MLP neurons of a small language model. Each row is named by its layer, matrix (down: output weights) and neuron, and shows model dimensions 208-303. Each number is 128 + 24 x the weight over its row's rms, rounded and kept within 0 to 255. Numbers have three digits each. A neuron's up and down rows have the sign that makes its largest values positive.
After each neuron's rows, "fires before" lists the tokens most often just after its 100 highest values on Wikipedia text that the model never trained on.

L4.down61:150088172144107142099129104112128119130124164088091126126140157084140105139147108158106131095113111127155132124138140137105112151110130130121133161145147069132119132112118163144127093152148132126133172185165139134102128102147133135146157147142160143132120145154136119172100134148129148136
fires before: " to", " of", ","

L4.down1025:172118122160147170071135142114126121080118131141128162157128116094144130122132127136135115148118188155127122153122135154148114095129158100197166084112144130147143129170103157111143168130182121141101080107120136132139131151130122164131141084121139132133137118110145180109095078086107144081
fires before: "-"

L2.down932:150174139126045096146140111203107124117163110120102158156141125103187142106107153135098143122147117115108160093096141126140118143134177126167115094156170095168146119104116097171133117145129113150121109099088122122130132123128157067132149119138140135134105112135126152130104151128138150104
fires before: " a", " the", " an"

L10.down506:104164130115104108094138112134116127137162109137125087135158121120125116130122151078110112130128145111142122079063163100162100106117198083103097103183132126126137115119157135115128104148167130101173106134163127091098126125140145112138167123118127088150113098115170134102109126127147138118
fires before: "|", "|---|---|---|---|---|---|\n"

L2.down84:158147167106109091147129146127124129162087143145111110144112133115113093113120119172147135166098143124096167108137111152108131166092129107093120188085116137095124116118143141127132143148141120142131123148133127122131103152068137106189100115116092119123129173151157172126145134135091064105
fires before: " |", " |\n"

L10.down989:146134109150168078142088104131186135152118137117127132148156163121144133154134160127128122117181104120160162139102140103099172125163128149122112147176126124143118145114156103108118109127098155093111157124124133100104080131129119150109149081137121136135135140131152116081098087108160133118
fires before: " ", " −", "."

L7.down938:145155103127173128131103144155116090061112118048086154120096165123134142111162140114116077113110105150101128135124147150154146131104131138115140172126139105098122113124150115135096159129140138134181130107153115109098110143135152138139122154102170126144150131150128092102129133118129157125
fires before: " "

L8.down1267:139110112143096125132101117134150115147126120169128142103141122100142135111148201138086134163130087104110104161117118093159125159134126140156140145119155154134155147129169105107147111141117122133068109126152115134135152101154139138157122164142097141107116150118125121094127158149127159103
fires before: " |", " |\n"

L4.down524:110116111170113115113114119129073089122138120083147137128152101156168130125126144122149144120104135120159114112108122121100176132094127132171109150138104124091153094135175131167125145109108148137081112166094128139149163095104150135158164142125152103103113142091142118123146163164129182140
fires before: " |", "2", "1", " defeat", " in", " |\n"

L4.down531:139135120161152107126146129137091134120119132131115103105097108138165132092110124147171146092192100124131079079133137119112113151114151037105086146135106078133124127165153128147141099108121151132125115130101135095127152094141101106111130070141143131123129135123138118170154142156109131063
fires before: " to", " from", " in", " up", " back", " on"

L8.down1313:129106136136125109083132119128138154134179144152142127103174140151134126127200111145106130125132098143158120120142168115126109153147142119138173138102147152092114079155145159123098167133137151156120065148125170088110126139130134161119159150135140143127150137171115131086121120144146146159
fires before: " (", " ", " |", " /"

L7.down783:105170142105116126104118156167180143071115112187110116151166122139150150126155149136134099125160098149166095117161096142167160145140111112118078133095120138125156167094086112129130174105148158158134178110167117136111150108138147141123099142137108130100096112103077124140091135124116114146
fires before: " |", ".", "′", "°", " |\n", "″E"

L2.down128:112098068148089145160137091111132113094132133107116135111109147096159120144097136136107143127147115093126154137104122102076123124122154155140113121223150122142152157123134143101134124105146131184150136143133131122111138126146147072108118116147110113132136117120144119098152122110115122132
fires before: "==", " an", " a", "On", "The", "In"

L4.down356:133113142144120083131148141110163114137109143113143092133120114132117125148099110112081137129179097108163101165135161094154145129097163087125134148151122140121123177140155149111086093151121145107174114142145089136144154142132043115166135087100122102110135158120109172126118172133143110192
fires before: " as", " a"

L4.down278:110117119143092137077134107105118115108091144152154136131115102124120076166148092148128136162163176111078114161119130150126168133137139105128151136140104120106120116116139155104140176122126093171138177110180139148126115103147129098143101127133116131126122175135161115102163111080144131107
fires before: " |", ";", " |\n", "4", " "

L4.down275:146163142136084102147118111097125176177109123083119117085108127139105123121153117139124124085118129075123133122172141092132137118138183111089152123134155111118114142112118147162146152112141176151137093108116157107151149133156114098113091122158146111147119142127129114153149160131154112134
fires before: " |", ":"

L4.down32:101114119127135106170132114097143140105116070130142122124122131120104166171122127150131142105121155132097137180106132160106154085131127153180152140138111132095147133131169132089121139117094149149115146100157148143125093111099117149160133151116136121137102158098121116115121112104172087094
fires before: " |", "0", "3", "1", "2"

L10.down882:127133175163106139114075090115175163097165153099145103127135172133106100132137137134115117103114146115174107102107171138121130083093143108102068131093193126126160120122129159115107132110106090148110135139142140117130147106164110138117092124158108139112141170166157120144144106142117103149
fires before: " |", " -", "."

L4.down472:125126123142120124147122148130151109145138131162124085145114144124154097100116122122119136109094099142151153127140102138130142151109097114122119111161170174159107124106134162146132143105168098193132076117127128120146136121149194129099104128072133134118095132153130147140179122134111139107
fires before: " ", ";"

L10.down719:177140144132179112099120143116088122138136148158085125152105080117141155114138137183120161125184097113157125127078143091163118123124150144059154142090114072080112137141148145127120117134162133116139116126136140093105164100140085125151131099134084125102122089126111144128103124170137119145
fires before: " to", " on", " as", " in", " for", " so"

L2.down497:149120113148102169142118174102143142111096145149104137144131079157125084079141125149130119159069135155123137157104150144175090137149137114117137140111133125091098161120144127107180132126102103142116134110098141132146114110149115114106099146137146124160098128104186160127114139101130156149
fires before: "A", "w", "imar", "of", "ady", "P"

L8.down1180:117131130110100139143157091087161145114104116106127137149169110136105105139104157144113111124110113140159143123115129121124125164136099114124153154115158153119098101162104105098079139141109135125125134129131141144099105115096186148136147168119111072130106130098145148132151162161092142140
fires before: " |", "text"

L4.down1136:148153130158135105090102144102116146131122117146158137099139117146146087107120127135127141066157120137126133122150175163167148144153107084124131095119102166108110142096121120140151128161135131122167136099108084099133128074183110127093147128116137120161064112131120174147089158109131109144
fires before: " "

L7.down190:168109149128080146133128169170137113111113161106081139151104140143126050135147137171180118122166121141151147117133187157164142106115125133059154109107123112162096110109121128115157129152156135093106136128138118133136065149105134124119111127129150139117106129127159106122128149128129154124
fires before: ",", ".", " of", " and", " in", " was"

L10.down319:116095161153106126123131102089096151177095101122120098124099119094122099126119120086121107125155134120135093156138086127154141148109166113144083121117138122116116147098131123136143124144146149133130128123145119135130159173150114150123111129127152151091121118126119105104155163060091151113
fires before: " |", "==\n", " and"

L4.down223:109139170122151142098130104157127125102160164164095109114140160114097135078149109106138109148162128126119153132120104117108109132082123125108109130090141153160122108123133125113166126136101134108152177120105138095138105122130094100103104090167103131139153143116080093151170077140129113051
fires before: " |", ".", "od", ",", "iot", "-"

L2.down319:115153067102102119130164110132133135116158172062139152085084100159125177127125156090101132120155135134121075121121161107094093135124127126129134116128103108106131140088130133143107115107154129154138080125120152114122142129113162137099109120128140130160171105128134102137117152093171160141
fires before: " ", " (", "ging"

L10.down1122:153152141146158120136114159136144151113114097116140156080110148108122174125182122159116141113141124123131123120138117117122162122095092188139110119143169149123127135107125106180099131103106124142112144128101122103121136122130101118111146118127116138099120139143129137163132135147131090157
fires before: " a", " Japanese", " an", " is", ")"

L8.down600:098137142120121101154112097068102115101175117160141164080142131076134137140129112164155113101119115107139107160108153126134144136100082136125128112107133127081153134142098140120127162116154120127144122125101100143150148110147141147117159148118105123139107118167111122147072079092126128166
fires before: ")", ").", "),", ","

L7.down978:124120152110072088108136123162187128103097126159118169123125095101109114121131132138119120155118143133092138115109155085142075167146137153139144139100131105122172167115114109086157165132109101123123099161115141118108144106175136109146099120143138121117157124155107117108142099144103139111
fires before: " |", ":", " of"

L8.down625:131117101125135120130122161093117172181123139157119132152150109092129101126073118134098119159090083142165143160145110095130138129128098099111096094115117164152097162112118146139138118117158149148152175125190155119150142140118137111162121123154126117176098154115108129125126117105141091148
fires before: " |", ":", " |\n", "\n", ")\n"

L2.down909:137090077122094092122130125146135103154152163137131106121143150137155123170126113128144163126139125140115137156162139101137115096131140132120106103114101112178137120186105115154127114098121140136147118139101108121137080127152154147132114124153068095140129130118130122108115129139155176115
fires before: " |", " and", " |\n"

L8.down1285:121162156115076157136144118123132158130156157144125123076132176131130097136111116123143136114123145149120142155110099148120110166180117127106104117141113128151132107098095086123081099134117152122139109134137131120135116131132134172142117127148153165116101138106101117167111094173133128120
fires before: " ", ";", " |\n", ".", " was"

L10.down732:097097159133144102118146122157106134170109142111087148094138141135156140155108127136129183155160113149159121111131112110142095128166119087187115135132118128181133150104092114122118136085129108159113123141095128135073137110131150142141101111144132136071108084114113081156143078114148155121
fires before: " ", " |", " ("

L8.down1228:102106143144156158089157154112142150183134126121117111136156118123101161131112129098098134152132099146114141143142166169109074114147122156121127094134081066143158126146119137156160125134148122104135129171103125133166126123133123122164131126121144151119154100130132153106105137123154139132
fires before: " ", ",", " of", "."

L7.down726:125112127125117155108135089120125137143114147142096153131111120150102131134125159131096096135147129131162101129123102146167123141129124154135156162120166166101071111146143151127150107108200094091091079128130123146121127148136143153085105132138121145101121103131151126124144122083104109163
fires before: " |", " |\n"

L7.down1219:139159121129141109125129134116139136147183158150144118157108200103159153147148125079093090151159140153165132093107122119163086111105098154135069135176107125151114091138101134132081126129132145170108104127122120117133117125174136095129133129091114130146123149108136138121146134147127118137
fires before: " |", "Q", " |\n", "P", "[", "q"

L8.down4:174109132132131115122150110144182148145148082141140148108115142154136109125103136114151112113127123113160145094082131128128080145069148135104181118124188100123125091119155172116160155119158125138114119106096119084097129114139143104125134146104141120135133108076185132128142127108145109159
fires before: ":", " |", " |\n"

L10.down155:141119152092142160169102136146167180134127133098164167112128159114157144099108101127134100108107141134065116139103111130126131144162116108135116160130145178120172124128147094152146095131138123109113122104047126135108161119135102146129058103123190123089118129136144110122115157129130127118
fires before: " of", " in", " to"

L10.down995:179104124142108102141122156139129116164138134132108132160106107115124083122152122145162154145093094065109099131099150142179124122124101084161131120131094126156112141078090118130146137152130185112112120142139152160146180087120156132109152081154121133075146144114128116134119121104131139162
fires before: ".", " |", " by", ":"

L8.down1019:120138171138071187102186119138111119110117132112115141162135092141134110114153142126085115141115135112090150142115123080108133127117158133138125125201136115143100151092115133107127131160146130125118176137093143153133128118157139175141116098115084141111120139122122140132135095128097141176
fires before: " |", " "

L2.down1199:098177182125127116136142143144098181127115127202172113129126100117156104107144152133113149107175145132184129130082139152121128131128106097114091136123145135092114109110109161141135116104148165101156106144139105099111164131129112096182119087148111112151118077127118128144129168116175138142
fires before: " ", " Chevrolet", " the", " running", " with", " in"

L7.down981:149136134124140073141150083130133101127147154177141123153103082093129144085151134172113132131127104094064112113165155124067154106182076110167112137118115101129142167099112109152141115143114142111115121121132146124076079138132117163142084114128109113130124145144094134118114168123148131167
fires before: " |", "\n", ".", " "

L10.down505:121161128100135148117155145123133137123152106133105115114096173140109089104165156120137146121164154135086127127149139135139140098176157141067138157089140105130168110148161153110096144094102152157125137100092134129105125155099130137096137138082136142153128135155161131131094087126128127134
fires before: ",", " to", " that", " he", " the", " it"

L7.down599:144141114128101120170126102159147136151131137127097134127120125089113098132127160147173134104130178108097142148108124097075117100154143142097151131103127094145128104107125141152124120146128118117105118124110068112089148133091122102130098114123142106106110158126110134149124161141125143118
fires before: ",", " and", ".", ".\n\n", " in"

L7.down264:148149099110135081170122103127122115133148172148141178136103158184135095128148110117135148101145143116093145098075064153143117139122153132124104120131122119108137110118112149157152118147113149123102116117151116077125118160087101076130126122119091111128139156060152102218133125119188130163
fires before: ",", ".\n\n", ".", " the", " by"

L4.down55:087155141151102128124147121135125125092121117127156074176104138131104143133122106141120110167120109136164108146124127147137120127132173115104121142176112130138139118130183122095111128153170145137117137097138132173115163149132176144147132127164123128102158111082133125154163106116162087135
fires before: "==", "===", " |\n", "-", "\n", "1"

L8.down355:058117184131116140078136118144129157134117135112116141113103155101159130139132125132152096147192134152145112138135159123116152128103078093112120153112128136115105135096115134120127135101152132120132123095148147143151136103116163161109116124133158133127133152105161142127107118110156109111
fires before: " |", ",", ".", " (", "°"

L8.down413:138111162104110135078127137137166084166130131172113106162133116113153135120158146184134067147128106074114099148140108157162125135173152131086159132147150105106150112147174178138131198107106081124147122151107138119110121100134153112112120111151164145111109079135158191112122068121135178126
fires before: ",", " is", " |\n"

L7.down882:150168122121129125144130098121132120120135141102099090148109131144177122117114082124101107147156145133119149134118121128166135103142139152115107087141085124139142080129097117162134109099167148107124106122124121141116116105087099122186110133126145130122147098133138143143151080147177134149
fires before: "-", "==", "k", "===", "Q", "P"

L4.down76:106104128127132153118102139109116122105125088120129131119142134083120142095148128130119106142153105109108123136119144162133161100127109145081151098128145102146129199130126130119145139122107155105168167097123153100085129154089158103106142109103105115123090132162144148145130116072138133097
fires before: " ", " %", " |\n", " Ref"

L10.down262:133137152155161100143141114119092094137125151115150100187108153128137100122140130152145134094122145144104139134116123093147111116147118113109114116154131136116123150134120088154175131170140142164123106096151102145155121156143149137143113171151148132119161127129097097131159149151145143132
fires before: " W", " L", " D", " "

L8.down819:111112133169096165150144114102116151155171153159150053135169074106137137106120140093118106160124104107161139115135111129108093120151165102157115154164115106147095159120140083113119129171127138098167029121123130117141140126157129135163143147133113102151122151116093149127136159122161119132
fires before: " ", " (", ",", ")", " |", "\n"

L8.down352:168149153092047177114136117137114118141154101110130075166109146162152101111116132155124123148157167154098125089120186139147128157137146144108142117105160112146153131170138121126134145143123113114121128118107105158113167116129141107153123114154121125109145094158132113158084155148113150089
fires before: "|", "|---|---|---|---|\n"

L10.down463:104123107133140115122123134112098095124150163141164132105100109128115161106104115084147142133124127083148133154166137168141103117108125149106102103074177140137108149096116175113105139133141136114141143136139111124110119114125125120173117117140133150088135128108124105134130145115136121114
fires before: " |", ".", " |\n", "5"

L7.down774:123156151074101130113156141120102138113123131130121180121093156126130138106125149112129108144109106143186154141125111151151125152133109126095106108079118141113148178158097141076160148098143145124147169132138115102178139124144118119151150131146132132139160151083140139136104099088061121127
fires before: " |", ".", " |\n"

L7.down795:096149166079107181133144113117103123086128117115164114146147094130137102175110106141141107155132108129136136129106074139141127127098131056096109084163139113139093094101132133091140131110131124124108172126144071111088132085107122138132125127119146094128160119099138082058107109163127184140
fires before: "-", "|---|---|---|---|---|\n", "Q", "|---|---|---|---|\n"

L4.down550:146136150121088140133130127109124109107059170127120131110102111155109102145146116131116148098136138125115159100129097119103102152126113174148142121091148100088124122088177118114166122122159082172121112101143132119117088133084161105104110133116147124084118141139138119150137135126096123111
fires before: " |", ".", "–", ";", " |\n", "0"

L7.down922:137096140144101110115099135181129150117119055125152125143115106121153191111128172126134128113118157123084102132167094143127100119142150089152166123112104111133121147114092132115121115140093146067118131131135118111147167145127104088148088121089139143143149136127154096111124135144154094124
fires before: " ", ")", "19", " is"

L4.down814:164129134124114149096119153140160081150126105146134158087101144125087138090128114111105134142157147133139110123108141156123102101119125165119136143130127122151144124129101088146157110111144090105163092123128137104119138092188139114074119115142108121141144104106179148135149102117117116132
fires before: " |", " is", ".", " (", ":", ","

L8.down1124:179137139151139145111070147046134113128116116168085127175096113114149167102167141123127132121116125077146117126070156160106137085118121113155113178124111127146100140129122058165068127149153124140125124161178117119159107154107138101149118103142141113162143161137111106133114110164097147105
fires before: " in", " of", " to", "ly", " for"

L8.down137:151146141121143141119109152081126099120121177147174111156150119098111131139134125148149137112144136133115141108145139067156142105131141119123119078183118139128081113108091117146160156108130134148138073115121097102120146173165107160146126143098108141123102119148165136098141111137152135144
fires before: " States", "-", " Nations"

L8.down1265:134087135109130103093158138122128139190140087120132131162123136127131108127153150150095150114097153155107130086151113156139136113127122092107126111106093152134143136165128107132110108106183121165118115099097130138134155159137097139159117125070134092074141116060157116131150080130106138129
fires before: " |", ";", " |\n"

L4.down936:171143169137121134119122139105124116145123139125167063083167103126116118096170142091103155112173103105154108088092133134119175105134141120131117111129130142108136116144147116077155152114131120068130139125120088096097176120110128104147163152112072117115166121099153120101084123105116148154
fires before: "-"

L4.down1311:133136161145115135146139164134135153125119142100112135118102164145121071138129130146107109156120166103130154103135130129089080193111120115159139143121153093142097095148150130146152122163133117145140135140177123108119086127127110109128095127139142094113136159123137121082106179143124145104
fires before: " |", " |\n"

L8.down907:114141144147147131116120140171120153107136103136113132093109124104071119106191130119124133135180145098185117164091129142136184115137127123104098133164116122097125111163158082086107119131170106124180070168155150143122150125130136132117105104126145120075103152112128117116110142096119161124
fires before: "|", " |"

L10.down513:178118149147128156113114159111150109159111141107128153132144152123103114088135139130118112109065108131152135138155128159109142114147155121108190140153130114086098159146117069102144112160100167167118125116128128127144113157079190123118132123189135139133165123105089111111151131166150124104
fires before: "20", " Nominated", " Result"

L8.down706:116139115145101121125121093115127129103125182117129103141099128109121146181115142116185115140149107159110079155097101128150094114151124113149120138129136141114144138118122097148091165145131130197136094103152109110108101158135164155166105085120126098149125138130104102165089133139137122164
fires before: " ", " |", " −"

L10.down567:127118130128098099121148117105091111125138049099076125104123172143188113094087134148152156126131104119121126123155172133097122105139076116131139128124135118164127094160107166136157139114133150177132114123145126124139091115150104151131103116166069130136137156140143138120124117119136042082
fires before: " |", ")", ";", " "

L10.down787:125180141103113102139149152149154116140144105081172106125122093126136151115118191120117139114116104127166148094170109159110096134139100159107110106119141137157123107124149142096167104109115113144138176122045123099179125151099129152109173131151084127130095074160088094120140095153141141148
fires before: " of", " that", ","

L8.down767:154154151168129158110165124077098132146094107137146105128160102135176100107124077114180087153153127090098116142126149083128168119102109121061102179160134133133098138139108147152102099130149132090127127144128103117113125127116128146126158141078202142114124107120160174100100120101133148168
fires before: " |", "-", ":"

L8.down156:126108127112140148120158127163152099146145122144091144129146139128118148120121122170115130100110108063125126122096159118109131089095156114100162116110147116099105126145161116119112118128207141166118128111096147106150149144109145132095165122108115098160106137138120124129140157112161067139
fires before: " that", " to", " the", " of"

L7.down1098:102154144136113141131140183106130129145170121143088131148117136139125109121149108108096121169123145145140175136095127110158122134077134120139148142114122122091141150120143157117120122154142157133120112125147101147176147123100171125139130145123160149148169092152097121180110128100125146159
fires before: ".", " |", " |\n", "5", ":", "′"

L7.down396:168116091153109129095129123122156121113133126105125141128126146083105165122144149116168138118122117093144121114123144138138124136163148112127136111150157115154123135097062099107124154157119133077143073135098145099154163106130121132093103147112141139126109106135138134119121103101134133143
fires before: " ", ","

L10.down1182:132173148141119111127127138113131135150114116132103122108114139096144139121142135081132137154142075130083124134109152145163111127154136193107073152136116136159130133159175108131086111117120142160166114137127146080141126145113170119138139154191118135120181096115105134121118118119126132172
fires before: "-", "|", " "

L10.down107:128155129157147121102106148115123104157143153089097174100133130157140140147126118120140099109166140181142119098136069131148134138106093141124103122168156119129168108142178165149112133120148084110120140117115092129131128164107150133134157151153137132182148106117134117128134105163122148121
fires before: " |", ".", "\n", ",", "\n\n", ".\n\n"

L8.down252:115085105145106170119121084170142157120159080088145185117139117112155141121112092129133142125122149174120113109163119164140056113119141126137139138130137125141155136139146152136121142135122157185096173127102067092144187117118097107160135143140138124118152130096133117115107175154110148116
fires before: " of", " in", " to"

L7.down129:165149105142146129111121135135140169117152142116153154114119095120115089122131116033108169181130137104134128120124128126118116129118110104116118104132198114117173137095116120121137161152122119119146102120134136166139122113141114128125130124164113174065122101119140138132200107147127159167
fires before: " |", "1", "0", "3", " Network", "2"

L7.down222:153107092107117151117147116126175191108106170143127101112149153134136121138147154133114104099110147140123121100089150139157152155130136109142131122078163123148124152130121137146153155131128171050162131121122134091125105158113085124096094156162101129152123079153138179139160133160171144136
fires before: " ", "00"

L10.down666:169120091137142139143108136129078121163106165146135104127107113145158158101171095153113121138154136123138125096122123134142112101132155163123117165114104134115159117187095126124135153159167137126132132109092095090170166166116117149085121096090146111107129132142125121144141109114110136134
fires before: ",", " with", " the"

L2.down1003:130137125127109160143150138113122106131142133137133132089151140151148134127140113153108134116112134088134185137120153117120115155119129155103122069250134147164117126122143120164117129123142118141138102113128102154146124105135148111170107068144106123135131122121126118123123127139138137154
fires before: "==", "In", "The", "=", "==="

L7.down1123:143154174141106167154128104129162134105154139105104153126106118147116139132151126166100070100163124116151101094099155117107085142146166137094105112143133109142117158112168087129072120139133109137146137108136165121152151138111126142118134124167158098119083087117150114147099154150125113157
fires before: "|", "iss"

L10.down432:123126114164148095128086105163099106106102127142098150121112104120137092141176112115160165107120130161120125119143119114147137124138111187126083146094141158150077151148135092140133155125130146146104090125144123136133099120139117115103130141130117117139157131123147138137145124163129135130
fires before: " ", " Year", " Population", "20"

L10.down382:112135103115088100131150067085092158116136126161068138123105131092184123075158182120132146134119127128168137142128118121124126138125096143151155135163144180125141130124134124174121146135157140127124150135158139163119164119125132098101129152109159161134130089131187111171101183134141106153
fires before: ",", " to"

L8.down114:130136152084003161153149087143134155091125109110092129155180102172139153150169139127150136134128152139114116143149152162168103166114130174100118082134114076133117152125162088093130146137148164078117126117103137146118143100122124118131145116122157137145128073162119109153114109123152140142
fires before: "|", " |\n", " ", " |", " aff", " revers"

L8.down911:141131128129134175127125104074140162132089143131127112121146074207117103089126150110142154113116087155100124148112121085107094145141151135144110154103130157094108134110128134135122124145151128106074131117122141084117123124146135103163159126065162097113136106126128094130149123123092149144
fires before: "0", "5", "8", "3", "1", "4"

L7.down1167:103145137109140114142119123132127106112145159128131122151121103125132150183138099117144109091102113129134127179166144103103103127143057108095130109088129131158149110146132118106097159151091177153122129157152149086130109134129175086156112126141138134166172108113156122124128159160156109107
fires before: "–", " |\n", "|", " |", "|---|---|---|---", "6"

L10.down451:106123195116098147128174083140109120130139101133154126087098109183145153124112110131136132153145134097152105124117135139190154131099121112145094172120152119134108152122159165133143110147142135092118121116155138127095158106129115148105132132127125136131127100100129118102122145158112113135
fires before: " ", " |", "."

L8.down644:157096144092151150149129101133128164120130121085137116104156111137133119113158147131145137143145085125132130089116116121135104136128129131099131149124101127113135167164113125123172138121106100135188144126130152096180110134121142088123169136138170139136161153180157090112154111159156148146
fires before: ":", "3", "2", "4", "mm", "."

L7.down413:126136159136155126176141130106095147118115127147129148093127121104167166139141128146103104118097129167126167137112139094141118112164119104110110147114152151138140168146156111102108139169147133132113132101154108165144153106094155093134098175051128102111126125176130093086121174145174091110
fires before: "=", "==", "==="

L2.down1097:127109131084129157097160125103155142108125140175125158132149154090111146163116106112122135158125128141122117120162115097103107127133103174137149163119111113124110113101112132136115076113125081137135144111161132143128097116093114141117120122133102121124112136124131145106145138136144134160
fires before: " |", ")\n", " |\n", "."

L4.down1271:105157115143112125133140161089156141147134134171093153087127121111134073120073120090090142127130126106156121133119121081095125110110165152141138118231146125135112123124147114123110096113145127203158110075123117146114142123133142074112114142115105097093145122102150120126129098106162115165
fires before: "==", "The", "==="

L10.down403:133104129149116111105113146142150168115135129161121148135150155138139113122132182141144134124170098144121100145109108122059177131107113185096162173122130122135158151120137161171132151105160122095119144140174111089151160105092122129131123117115166141096102092130207127109099119102121112119
fires before: " ", ",", ".", " of"

L8.down678:129154131129100092090135121151155130121127148143142105129122110161176129115128120097150118125100141146081122144168098098100140193143109142138109142132142123097116142126134089140122117151147179122094118103122106093114138116106140120107143073132161144097136131179133128130171139149106165101
fires before: " |", ",", "5", " "

L8.down16:131114134109147119167155142164181129085129177108134114120112106086098152147121147137149095149118126144138112185145155084129159142112137134139126143078103130115090152117119119103110133142095142186115115107156097139133145148109153129170136086128143140121123149109069113143119136080113124127
fires before: " |", " kg", ":", ","

L10.down362:142173134087113103096127099099156137145139140070089125121128152130171155147145120116103134101097143126123151120086106129135132114123119092130131115116132121169118133136156128110125125141107126147134122102148127098119113142135157108118112127117096160135138114136146112132114112092122116157
fires before: "-"

L10.down172:151154152097127167124120126151114142116106118124114152166164138125141131138167132106143152170116154115139125079113122134099136098124126158161122084137133121067118153075102108126118108151103105151128105169146137130118087092147119138143154097114111094119140127105128110110105115099164127128
fires before: " |", " to", "1"